Part of a small language model's weights.
Size: width 160, 2 heads of 64, vocabulary 4096, 5.35M parameters.
Architecture: LayerNorm before each block, rotary positions, biases.
Training: a variant of Muon for these matrices, 177M tokens, 5249 steps.
MLP neurons of a small language model. Each row is named by its layer, matrix (up: input weights; down: output weights) and neuron, and shows model dimensions 80-143. Each number is 200 + 30 x the weight over its row's rms, rounded and kept within 0 to 999.
After each neuron's rows, "fires on" lists the tokens most often at its 100 highest values on Wikipedia text that the model never trained on; "fires after" lists the tokens most often just before its 100 highest values on Wikipedia text that the model never trained on.

L6.up317,208,192,215,279,141,189,208,207,246,179,199,212,222,149,232,250,203,259,233,250,213,211,195,190,218,183,237,168,225,207,200,188,202,250,180,218,222,167,222,202,227,130,238,231,194,190,245,181,240,188,239,199,186,234,117,194,213,185,210,218,182,184,200,216
L6.down317,212,201,221,167,197,230,225,205,164,173,183,259,213,236,225,238,178,222,228,174,205,227,241,205,195,238,246,223,214,180,190,183,179,176,190,195,238,167,223,247,225,199,252,244,180,161,179,190,193,247,221,244,216,232,218,176,186,194,211,153,180,172,207,222
fires on: " of", "let", "hen", "al", "oun", " for"
fires after: " c", " C", " comp", " Minister", "C", " Cap"

L8.up586,189,211,131,239,199,179,199,194,182,181,147,215,201,188,186,217,219,221,168,174,230,194,187,234,208,236,245,225,226,248,204,192,192,198,140,196,178,191,230,139,124,206,178,216,196,245,215,206,214,182,266,207,187,161,245,221,171,183,173,202,171,196,202,237
L8.down586,206,215,209,183,191,194,229,197,237,211,184,216,155,242,176,182,208,178,178,177,188,149,241,246,221,218,163,190,215,207,182,211,180,158,153,232,266,252,188,174,184,214,231,179,171,185,128,197,108,153,228,188,198,149,228,229,231,155,223,178,169,181,203,194
fires on: "2", "3"
fires after: " ", "0", "2", "°", "\n"

L6.up7,213,189,169,185,197,72,162,228,189,157,262,207,234,187,198,224,212,241,176,199,162,215,225,134,168,228,215,199,222,174,168,235,172,216,178,184,164,158,196,211,218,129,202,241,163,243,200,232,250,197,206,173,215,252,195,181,203,215,238,176,173,236,195,196
L6.down7,197,223,200,183,261,226,214,212,220,216,192,181,135,167,174,244,213,192,217,166,196,198,192,221,211,199,161,181,160,202,185,160,223,206,200,246,184,197,151,180,268,192,203,218,169,165,188,154,157,178,199,207,185,203,228,214,211,249,222,158,240,232,195,143
fires on: "0", "9", "1", "D", "4"
fires after: "0", "2", "_", "9", " P"

L7.up361,211,228,180,195,211,171,211,208,204,246,195,183,208,217,222,235,210,223,107,226,166,218,179,243,184,218,201,236,199,207,174,186,202,160,204,183,176,239,187,271,224,228,206,178,203,239,220,201,171,185,229,202,162,279,221,174,176,217,191,190,178,242,203,159
L7.down361,146,204,220,240,229,215,220,242,158,159,198,230,192,232,205,180,196,140,188,196,197,211,209,147,230,175,194,188,170,159,173,216,150,228,182,230,154,161,224,201,241,150,222,225,225,209,183,221,247,177,171,213,177,161,179,233,150,245,219,224,151,249,246,188
fires on: "3", "2", "9", "1", "7", "5"
fires after: "0", "2", "1", "9", "5"

L3.up93,162,217,224,226,149,171,240,211,224,201,194,166,199,174,195,197,184,173,194,193,171,181,229,183,203,205,231,231,220,181,202,227,208,206,196,216,161,191,222,201,259,218,202,191,181,169,262,206,223,218,205,160,180,209,202,206,230,132,153,156,179,174,183,199
L3.down93,224,219,242,216,203,188,178,251,163,207,241,161,240,233,204,231,218,199,217,196,218,173,213,225,176,236,268,217,215,180,206,167,154,219,225,187,209,199,159,181,222,150,214,238,181,199,286,241,173,189,215,209,148,178,167,217,186,165,136,218,171,204,190,225
fires on: "2", "5", "8", " along"
fires after: "1", "0", "2", "3", "×"

L7.up366,176,212,163,201,202,248,263,157,180,220,216,168,193,211,214,229,224,218,182,231,161,138,187,233,161,189,210,189,163,252,197,205,202,204,222,189,231,171,163,212,198,182,157,211,224,247,176,187,185,166,232,190,213,199,180,175,191,216,231,223,232,199,178,199
L7.down366,259,239,218,230,200,187,176,175,175,180,164,216,183,264,161,213,169,202,204,160,209,232,247,153,208,177,249,215,201,189,217,171,219,169,179,206,187,210,183,200,171,228,268,213,214,212,169,241,136,170,197,236,229,231,237,210,196,212,155,148,240,188,209,190
fires on: "e", "y", "f", "a", " of"
fires after: " G", "G", " B", "B", "-"

L6.up612,163,134,216,195,220,259,155,208,203,192,189,213,188,186,157,164,184,217,208,169,216,197,236,190,205,202,162,278,245,206,226,201,197,211,207,216,211,200,146,140,248,197,180,241,164,213,187,203,182,193,167,153,193,214,203,202,215,217,204,178,227,208,135,190
L6.down612,179,211,238,224,134,124,219,199,222,198,201,171,234,175,167,263,218,166,228,212,227,215,209,198,195,242,204,207,252,180,141,209,200,244,181,166,215,217,190,217,207,156,218,197,231,247,195,209,220,144,218,163,192,168,223,236,212,233,223,184,247,204,216,165
fires on: " not", "3", "1", "0", "5", "2"
fires after: "′", " did", "°", "–", "€"

L4.up192,175,143,164,166,235,189,247,203,211,208,213,157,200,162,180,165,217,212,227,187,247,180,170,214,255,202,208,225,161,197,215,200,242,150,235,199,193,225,179,218,204,204,207,229,290,180,216,219,194,180,190,187,172,223,190,182,213,196,200,186,201,204,195,157
L4.down192,218,169,152,165,252,229,209,198,166,192,194,231,175,219,173,184,159,193,187,209,185,175,158,216,213,120,217,173,201,217,160,176,240,155,219,207,201,208,207,181,235,253,245,209,245,192,214,197,218,173,189,237,187,204,229,168,180,228,162,198,182,162,231,118
fires on: "em", "z", "ele", " spec", "he", " exper"
fires after: " T", "S", " S", " G", "G"

L7.up438,135,225,225,235,238,258,214,207,219,285,210,127,122,198,185,202,241,250,200,209,201,212,192,221,218,204,146,244,178,169,246,225,172,202,232,253,185,245,221,217,217,139,210,229,250,229,187,222,208,173,189,159,212,184,222,158,198,192,222,179,197,212,178,173
L7.down438,156,234,164,153,184,168,191,187,201,166,218,180,240,255,269,194,172,179,249,226,191,219,188,211,195,213,179,162,259,197,211,157,160,216,176,256,221,225,157,212,192,213,172,189,128,186,184,132,204,220,189,204,172,244,228,219,168,188,253,200,200,227,189,202
fires on: "i", "2", "j", "3", "re"
fires after: "_{", "°", "{", "n"

L7.up154,183,173,200,202,201,124,240,136,243,157,248,195,204,212,190,188,221,206,241,195,150,169,176,238,149,199,225,235,256,194,197,207,211,231,185,201,204,209,213,186,218,153,157,152,126,220,196,171,203,173,189,163,229,206,208,193,195,183,193,197,221,153,200,203
L7.down154,170,215,202,192,108,202,168,205,179,214,204,217,145,216,172,178,217,209,225,231,233,193,184,182,224,150,171,251,198,204,220,175,150,144,196,157,186,117,218,230,172,259,189,232,273,170,173,187,217,152,241,200,226,185,303,185,190,178,191,213,190,202,195,231
fires on: "8", "o", "9", " de", "ed"
fires after: "9", "S", " S", " pr"

L7.up619,186,203,214,237,186,142,212,160,164,180,171,225,222,234,196,129,173,255,220,205,199,171,135,189,159,166,171,183,153,173,173,184,169,179,189,188,220,238,168,144,200,196,150,196,231,209,277,207,187,157,195,238,123,178,175,186,188,180,236,223,171,188,176,219
L7.down619,182,192,206,216,213,197,183,208,190,238,165,297,235,212,194,194,155,272,257,188,239,127,167,200,188,172,178,225,194,179,191,155,245,190,171,191,237,181,228,188,200,174,191,152,235,212,186,169,202,182,165,239,225,163,179,235,228,222,181,158,181,203,191,242
fires on: "\n", "==", ".", " the", " |"
fires after: "\n"

L8.up203,215,216,195,192,179,144,229,212,218,175,196,173,179,214,203,212,155,200,231,200,131,242,215,236,158,219,236,210,226,203,211,182,147,168,169,213,142,203,176,214,124,151,185,230,105,198,244,168,173,189,201,255,159,236,224,163,206,242,221,202,216,201,190,194
L8.down203,207,214,178,234,190,177,255,202,231,202,190,225,228,215,214,177,243,198,222,203,209,222,178,189,148,245,184,216,250,251,234,195,212,185,211,212,217,194,162,160,205,185,243,200,186,235,179,264,211,181,164,158,212,201,199,250,235,205,222,286,218,183,150,209
fires on: "9", "0", " T", "y", "8", "5"
fires after: "9", ",", " K", " of", "0"

L4.up103,211,192,202,263,222,140,162,216,208,159,208,249,211,257,201,220,217,202,182,192,181,227,201,229,190,230,167,210,171,177,208,189,188,193,189,204,164,285,170,221,246,205,203,159,215,243,209,215,145,192,152,210,176,211,197,224,149,194,177,190,195,175,206,224
L4.down103,221,217,197,224,215,149,149,210,274,241,199,251,174,170,200,189,190,252,207,230,147,190,211,236,155,205,223,195,197,200,210,138,152,148,212,211,175,192,195,197,183,240,244,199,204,168,233,217,216,189,178,244,236,214,191,227,174,208,224,186,156,154,157,170
fires on: "p", "m", "0", "al", "M", "5"
fires after: " \"", " E", " re", "9", " se", "0"

L3.up50,213,226,205,194,212,187,178,175,201,204,199,225,185,202,227,156,195,177,234,218,239,264,208,194,179,182,175,152,218,196,206,154,163,154,191,221,163,198,234,154,179,172,166,139,167,226,223,227,217,147,232,228,237,195,193,206,176,214,235,210,184,187,225,256
L3.down50,174,216,171,246,198,247,229,260,178,142,213,201,233,120,213,181,242,182,260,208,213,179,163,226,192,159,216,211,198,206,236,216,217,146,165,209,197,119,241,203,141,208,224,185,242,144,245,204,155,214,177,234,179,206,181,208,204,229,199,226,193,183,157,220
fires on: "\n", " mi", " Website", " new", "ial"
fires after: "\n", "-"

L9.up95,204,185,230,194,230,220,224,159,265,229,204,201,158,255,184,205,181,239,229,194,153,237,195,171,209,182,231,190,209,233,172,221,211,235,185,192,155,220,219,205,189,194,160,211,201,228,218,249,222,184,191,200,177,241,114,213,178,195,206,197,186,185,197,180
L9.down95,200,167,213,235,186,174,189,192,154,227,152,218,186,213,172,200,209,234,164,180,216,227,206,191,214,239,195,202,214,203,153,253,244,176,220,245,106,166,240,167,174,215,211,184,170,224,185,191,206,204,212,246,223,223,166,237,198,242,219,233,177,177,277,226
fires on: "0", "5", "7", " minutes"
fires after: "0", "7", "2", "3", "6", "5"

L6.up202,169,212,223,205,218,145,206,189,188,233,205,241,243,227,231,166,186,199,183,229,164,223,193,181,213,240,215,207,178,189,195,168,146,187,182,216,212,171,159,198,224,209,191,302,174,189,208,155,250,154,193,206,179,198,178,163,211,199,202,246,286,255,242,238
L6.down202,209,165,170,224,177,197,196,230,191,241,178,149,218,209,202,204,213,178,167,257,219,207,195,181,181,158,202,195,169,190,193,184,183,214,214,251,198,258,167,242,179,182,187,249,160,227,245,155,212,152,177,254,218,199,172,153,231,213,196,177,221,138,188,269
fires on: " a", " an", " m"
fires after: " is", " was", " be"

L7.up288,203,181,187,208,186,223,201,246,211,179,196,244,254,193,216,133,162,220,169,195,192,175,194,197,176,153,224,215,181,214,213,166,232,202,215,214,217,192,180,227,166,234,131,188,193,258,260,215,204,177,185,248,139,286,155,188,151,174,245,224,170,198,210,217
L7.down288,176,252,235,201,231,191,231,211,171,221,216,316,194,194,219,231,175,189,237,226,207,134,174,172,214,238,185,212,189,171,204,144,200,194,186,152,219,227,215,196,197,226,217,195,216,216,204,145,180,225,218,222,249,189,214,211,206,195,177,191,168,196,238,243
fires on: "\n", ".", " the"
fires after: "\n"

L7.up333,187,212,151,192,223,188,186,228,197,175,181,227,228,205,210,142,216,194,197,214,181,254,203,217,180,225,186,199,171,185,245,165,181,241,230,170,221,160,217,218,215,209,144,188,204,194,250,228,185,224,221,214,263,214,146,179,205,201,162,158,219,179,188,190
L7.down333,248,239,189,216,177,153,156,174,207,161,183,178,218,166,232,232,214,238,217,191,218,258,205,183,182,263,195,236,167,171,229,197,247,244,191,157,219,235,212,192,196,194,212,164,189,244,205,194,166,204,221,230,184,150,176,195,191,190,203,193,217,229,221,161
fires on: "s", "ed", "ch", "le", "ced", "es"
fires after: "-", "a", " ", " p", " pr", " pro"

L3.up517,200,187,145,179,173,170,134,219,190,245,277,246,205,243,170,190,190,141,194,231,124,160,220,137,201,210,217,204,222,157,228,225,197,174,218,209,165,210,194,230,174,203,205,166,263,156,201,218,183,193,158,205,190,210,226,188,227,165,217,251,162,151,178,171
L3.down517,242,207,264,194,194,204,224,259,173,200,196,251,206,208,195,182,215,182,159,173,208,157,185,179,153,208,240,191,223,253,222,151,184,245,199,233,248,199,228,188,208,176,196,194,170,174,197,184,181,243,173,204,170,164,140,175,199,215,162,234,177,182,260,229
fires on: "5", "Z", "2", "ush", "1", "as"
fires after: ",", "ph", " br", "A", "4"

L7.up103,116,182,219,180,237,190,193,178,259,213,190,208,250,166,180,130,172,228,186,235,183,203,169,191,191,232,179,231,163,254,190,172,231,198,169,214,160,260,152,171,197,185,200,178,192,191,209,236,197,215,129,179,242,181,172,222,217,206,241,209,168,206,209,194
L7.down103,218,223,184,247,179,161,230,245,154,240,171,242,192,262,166,161,169,230,212,251,228,182,194,184,175,210,184,236,136,220,196,246,185,163,183,183,188,222,206,250,193,242,239,195,191,213,189,224,228,206,201,242,192,232,228,166,188,206,200,132,127,179,123,161
fires on: "8", " ", "6", "5", "4"
fires after: "1", "3", "5", "7", "9", "0"

L6.up412,204,188,174,148,177,205,254,226,209,184,215,180,219,173,231,189,229,219,180,224,252,244,228,247,121,222,208,237,207,216,264,157,205,204,162,203,192,235,211,195,136,207,193,204,232,224,247,176,168,207,212,188,161,174,205,220,170,239,171,204,158,219,245,236
L6.down412,194,168,188,186,204,177,206,177,253,182,229,191,200,199,211,165,142,240,189,210,164,247,224,190,157,243,150,186,191,251,189,211,206,199,153,226,159,221,241,188,184,201,204,167,243,187,177,184,190,158,236,233,236,204,143,231,192,189,189,171,209,234,225,246
fires on: "1", " as", "2", "3", "l", "0"
fires after: " ", "2", " dec", "3"

L6.up546,233,192,184,189,200,174,273,194,155,210,213,176,215,137,161,125,195,190,175,163,201,181,204,163,209,213,136,201,162,215,237,171,188,173,214,185,220,210,204,235,223,183,248,212,195,173,235,187,245,216,185,221,173,227,224,246,222,179,221,228,146,188,240,244
L6.down546,217,211,210,211,179,243,163,236,200,196,207,181,212,247,209,181,232,226,249,223,206,172,175,197,167,180,197,237,204,163,141,190,219,240,159,131,223,278,199,190,170,217,166,214,216,230,192,183,205,196,150,191,232,168,232,180,209,173,198,223,205,298,158,192
fires on: ".", "on", " Car", " ", "ac"
fires after: " R", " U", " Al", " No", "On", "C"

L9.up100,228,204,185,165,200,202,218,240,206,177,212,157,238,155,192,206,233,215,196,234,242,228,212,233,178,165,229,209,226,145,168,180,231,176,266,215,181,172,207,215,179,197,206,241,214,177,272,188,209,192,218,196,215,203,241,202,212,254,258,212,203,179,249,187
L9.down100,196,149,217,203,223,256,170,218,170,187,177,128,172,200,169,162,205,151,184,208,199,162,185,142,226,181,229,191,194,189,190,182,153,172,183,238,205,227,204,269,228,213,251,206,183,224,210,186,234,212,164,220,213,177,210,205,211,180,225,165,192,168,217,245
fires on: "9", "7", "6", "it"
fires after: "9", " ", "3", " c"

L6.up496,244,249,207,183,196,210,173,170,208,237,247,185,180,228,249,206,185,216,170,160,181,213,230,199,205,224,177,207,175,129,240,207,180,198,176,196,234,193,186,175,203,201,186,177,109,159,183,194,167,173,156,154,238,197,161,179,204,186,212,273,186,239,197,192
L6.down496,242,190,215,240,158,240,226,207,144,234,187,249,233,225,198,229,270,186,192,173,199,182,167,243,180,190,217,153,209,203,189,213,289,196,233,185,182,169,212,178,220,184,219,176,236,166,205,141,179,172,167,210,219,179,188,175,171,212,214,179,196,160,207,246
fires on: "u", "un", "l", "el"
fires after: " Y", " D", " o", "d"

L7.up522,206,215,188,264,231,177,209,202,179,219,150,190,215,170,222,235,248,237,166,221,214,200,209,192,184,223,224,201,175,185,237,149,184,173,174,205,218,190,177,199,204,158,221,215,183,161,200,177,171,237,215,201,215,184,216,218,161,151,235,242,234,202,192,172
L7.down522,198,206,236,244,175,163,191,198,181,181,194,284,227,205,242,218,201,204,287,203,230,190,219,243,166,147,261,170,162,201,212,180,185,227,128,175,242,205,186,217,141,236,208,158,193,189,193,178,240,207,170,176,148,216,247,216,206,176,193,144,187,188,225,194
fires on: "os", " t", " k", "rit", "z", "ot"
fires after: " the", " Ro", "o", " ter", "ug", "un"

L6.up315,226,277,180,160,163,173,200,210,178,208,172,187,157,141,223,196,210,144,159,228,206,188,210,232,166,127,197,221,202,189,246,196,236,181,207,236,209,224,178,205,237,166,145,163,261,204,237,169,179,221,209,225,186,198,175,220,199,136,248,231,222,214,209,223
L6.down315,142,198,232,207,163,242,152,251,212,249,216,183,158,256,198,199,169,243,181,189,158,196,212,122,168,240,171,203,178,184,207,167,217,238,163,139,178,154,168,205,179,168,238,156,219,194,182,217,224,195,200,191,142,145,168,168,234,201,172,213,176,177,181,183
fires on: "1", "2", "-", " that", " "
fires after: " ", " on", " under"

L6.up62,209,204,203,196,221,176,190,230,233,196,172,254,186,190,227,187,155,214,210,203,170,221,180,180,237,189,166,169,205,222,157,181,209,188,220,164,213,242,176,229,224,154,214,198,151,254,210,201,176,183,186,228,179,208,175,239,116,204,180,225,207,228,192,211
L6.down62,196,220,247,192,166,197,210,207,207,186,179,229,139,235,219,240,184,185,235,150,239,196,192,233,252,217,159,172,209,190,242,204,179,234,175,180,159,177,228,256,178,252,171,222,195,203,206,249,224,191,143,242,198,202,231,189,206,198,167,198,192,223,215,176
fires on: "\n", "ind", " rem"
fires after: "\n", " beh", ".", " to"

L4.up49,184,214,205,200,189,170,184,230,223,242,207,216,174,178,238,203,200,224,176,104,192,199,197,231,239,202,187,225,183,216,225,159,233,173,182,170,135,211,211,176,154,134,212,221,184,207,192,197,164,245,191,201,218,164,245,200,234,196,233,227,190,203,145,225
L4.down49,210,170,170,209,163,168,192,233,150,181,203,188,255,205,225,184,168,157,167,261,226,193,181,174,194,147,230,209,234,251,202,154,181,240,143,202,206,212,190,203,200,244,204,164,148,171,170,239,157,218,209,226,215,169,227,225,202,193,218,230,251,128,234,176
fires on: "og", "z", "et", "or", "ot"
fires after: "o", "i", " po", "e", " Ta", " A"

L7.up144,190,172,249,226,182,201,166,208,211,186,171,214,180,181,199,153,203,224,218,175,179,178,215,190,243,197,179,209,138,182,222,225,208,283,197,229,175,208,185,91,187,209,197,171,271,206,250,165,139,166,193,166,190,232,202,134,209,194,165,221,216,212,151,198
L7.down144,205,223,254,181,181,174,177,155,287,232,238,200,211,215,264,211,191,184,174,212,282,237,222,241,142,220,230,213,237,194,159,219,226,124,187,197,227,157,190,198,156,208,244,230,164,190,188,198,190,202,246,193,205,163,261,178,208,265,239,208,272,237,214,235
fires on: " ", " |", " ("
fires after: " |", " /"

L6.up481,214,250,196,239,207,212,191,208,189,245,174,168,162,216,244,218,227,134,193,223,181,274,245,220,190,172,249,200,163,193,172,206,214,181,142,177,199,184,223,231,195,165,232,251,185,201,178,231,206,172,186,195,201,214,158,250,215,210,151,238,232,172,202,187
L6.down481,197,165,202,194,219,226,199,188,198,208,191,154,212,216,217,169,166,213,207,236,210,237,202,183,213,203,231,241,224,178,229,190,187,287,205,217,239,270,189,231,245,181,232,205,185,241,172,210,202,200,170,233,181,251,217,159,198,274,146,191,159,221,248,203
fires on: "ous", "h", " Hol", "'", "hen", "yn"
fires after: " D", " d", " C", " H", " c", "C"

L7.up231,252,190,184,198,186,154,207,182,191,148,194,225,197,232,222,202,236,243,222,193,119,203,258,244,198,238,214,150,200,196,175,161,238,243,163,209,157,180,192,268,229,187,193,203,221,193,193,259,184,211,184,223,197,206,190,138,181,109,247,182,249,144,217,224
L7.down231,264,198,302,200,205,203,219,155,186,225,169,246,163,198,221,237,179,199,163,234,219,224,181,176,218,229,216,190,203,205,142,188,169,185,197,213,206,235,217,171,172,197,185,158,196,242,212,133,243,193,186,144,195,177,222,226,200,242,188,194,180,230,176,192
fires on: "n", "on", " Los", " San", "v", "ord"
fires after: " in", " R", " Le", " Er", "ey", " G"

L9.up479,158,238,200,162,186,210,168,204,239,219,177,191,168,156,182,221,121,191,207,162,224,187,198,185,220,246,198,180,139,178,159,176,165,193,282,175,176,177,143,217,194,184,216,207,217,244,163,213,203,201,271,232,210,176,165,223,158,207,186,250,191,198,215,186
L9.down479,239,195,171,206,269,235,241,243,223,164,186,226,179,195,203,240,167,245,171,227,166,219,229,260,203,213,199,190,194,240,203,176,211,192,157,212,222,159,219,172,172,203,224,162,244,169,233,213,160,189,198,216,201,191,232,168,209,188,261,227,193,198,235,246
fires on: "5", " of", "1", "4", "6", "8"
fires after: "1", " one", "8", "7", "4"

L4.up531,253,200,198,184,205,218,160,198,180,152,167,210,214,209,137,210,200,232,154,195,234,205,192,147,238,207,256,163,197,244,191,229,232,207,210,245,204,250,162,146,180,131,219,246,180,220,227,167,186,156,223,165,207,190,208,156,182,142,170,180,228,188,177,238
L4.down531,201,230,195,123,176,160,219,196,228,204,196,201,133,119,215,211,204,170,214,172,135,207,175,184,204,219,189,208,230,183,213,174,228,179,224,134,225,161,161,234,172,211,199,192,192,224,216,176,247,147,199,202,204,210,244,203,185,191,190,161,228,162,197,183
fires on: " to", "n", "b", "W", "r", " –"
fires after: " \"", "\"", "T", " used", " said", " un"

L3.up260,224,210,202,213,154,216,267,184,205,140,207,166,186,201,222,246,219,234,228,224,132,216,179,139,195,170,200,213,239,184,202,134,147,202,208,161,193,193,194,178,158,231,185,224,189,166,181,180,192,180,155,174,228,162,165,192,187,198,234,253,185,163,195,193
L3.down260,216,225,191,225,222,196,210,219,192,200,183,227,185,116,219,210,190,213,224,213,138,161,223,154,212,195,208,265,179,219,224,231,204,189,185,197,196,198,182,179,228,210,244,177,242,201,191,171,207,186,203,143,228,192,233,178,188,160,170,226,187,160,250,199
fires on: " War", " century", " war", " Turk", " dest"
fires after: "th", "-", " the", " World", "ivil", " of"

L6.up38,229,233,156,164,223,177,184,247,204,187,235,220,156,179,179,95,228,216,194,156,182,168,199,207,182,294,219,177,202,154,211,161,205,167,141,196,179,188,161,223,218,176,194,214,211,195,196,163,239,141,192,181,191,218,186,215,271,224,278,213,236,219,211,141
L6.down38,190,148,189,224,222,218,219,244,170,164,184,223,191,202,169,220,185,268,232,191,262,251,215,229,174,190,187,221,207,167,182,253,193,191,229,188,191,196,186,179,221,162,183,222,245,226,175,210,219,204,133,167,201,252,192,233,150,201,203,169,164,165,170,215
fires on: ".", "9", "2", "ag", "C", "D"
fires after: " N", " M", " K", " S", "8"

L7.up146,215,149,223,187,208,249,203,195,241,201,204,232,169,112,221,190,231,205,246,233,142,205,155,178,189,184,200,229,186,236,190,197,171,199,167,228,191,233,189,173,176,248,164,200,206,237,217,202,214,177,163,169,184,236,217,196,151,160,186,203,162,152,234,247
L7.down146,220,172,299,157,219,224,159,185,191,167,183,259,154,191,195,237,233,158,238,141,177,199,192,169,239,221,146,199,191,228,219,222,201,164,206,214,181,148,164,215,204,146,214,254,196,208,225,178,211,215,218,216,200,185,226,210,233,196,182,200,204,213,218,256
fires on: " ", " band", " company", " album", "p", "le"
fires after: " the", " /", " The", "2", " un"

L8.up362,213,172,205,126,214,228,244,273,173,251,235,183,222,150,246,186,163,221,211,265,181,167,270,202,235,194,194,233,216,143,207,218,211,206,246,158,122,200,190,198,225,202,185,237,242,183,214,192,199,210,214,206,177,177,215,201,248,211,205,209,184,225,212,199
L8.down362,242,157,190,238,202,175,162,212,228,202,156,213,179,181,152,193,203,197,103,171,237,205,169,225,174,204,221,215,230,242,194,204,217,229,184,184,201,182,168,201,200,166,194,171,194,235,221,167,159,217,185,161,227,179,190,231,160,210,219,241,218,194,191,235
fires on: "et", "it", "at", "ar", "er"
fires after: "h", "b", "orn", " B", "n", "arn"

L8.up480,246,160,180,256,240,233,214,204,232,186,179,196,186,171,242,139,176,182,198,215,199,190,187,192,196,163,186,196,234,216,196,231,221,185,171,171,155,209,196,242,193,246,180,181,179,189,216,139,126,212,190,248,181,158,160,228,186,97,231,256,173,214,194,273
L8.down480,149,173,235,212,198,167,227,231,174,191,225,140,239,243,220,121,197,245,182,145,230,217,210,198,198,182,222,156,184,198,216,153,226,224,170,199,231,199,189,182,201,205,222,182,187,181,210,224,239,229,212,217,193,216,185,204,211,194,144,205,174,188,191,230
fires on: "un", "-", "−", "il", "it"
fires after: " h", " (", "ra", " a", " g", "a"

L9.up8,128,228,129,220,190,214,203,237,227,183,193,249,191,223,191,184,210,198,177,237,191,208,175,226,239,261,235,210,175,246,142,206,169,200,188,232,212,185,188,222,212,191,151,183,191,243,146,210,207,195,193,168,220,157,188,183,185,206,222,197,236,185,246,200
L9.down8,219,211,262,178,223,200,182,169,155,221,175,226,222,230,206,200,172,218,211,217,190,196,203,246,199,160,204,222,220,187,212,201,218,172,227,195,230,244,231,171,171,225,208,185,234,235,248,150,279,225,158,224,166,207,256,225,230,196,145,178,155,226,148,213
fires on: "8", "4", "5", "9", "7"
fires after: ".", "-"

L6.up542,126,253,184,202,190,184,209,201,201,222,200,184,199,219,247,175,212,215,191,176,230,235,209,205,197,153,175,204,214,204,197,191,221,221,180,298,166,197,210,196,223,201,204,171,177,283,210,229,208,154,293,153,146,191,187,245,192,198,220,146,185,177,198,241
L6.down542,201,225,181,226,227,192,222,149,225,251,215,225,184,223,240,222,227,196,215,186,227,164,222,210,204,192,204,177,256,232,217,226,215,199,147,190,214,167,232,217,178,220,213,204,222,158,189,219,228,231,124,174,181,132,168,163,184,236,239,145,203,163,168,204
fires on: "2", " "
fires after: " ", "\n", " October", " December"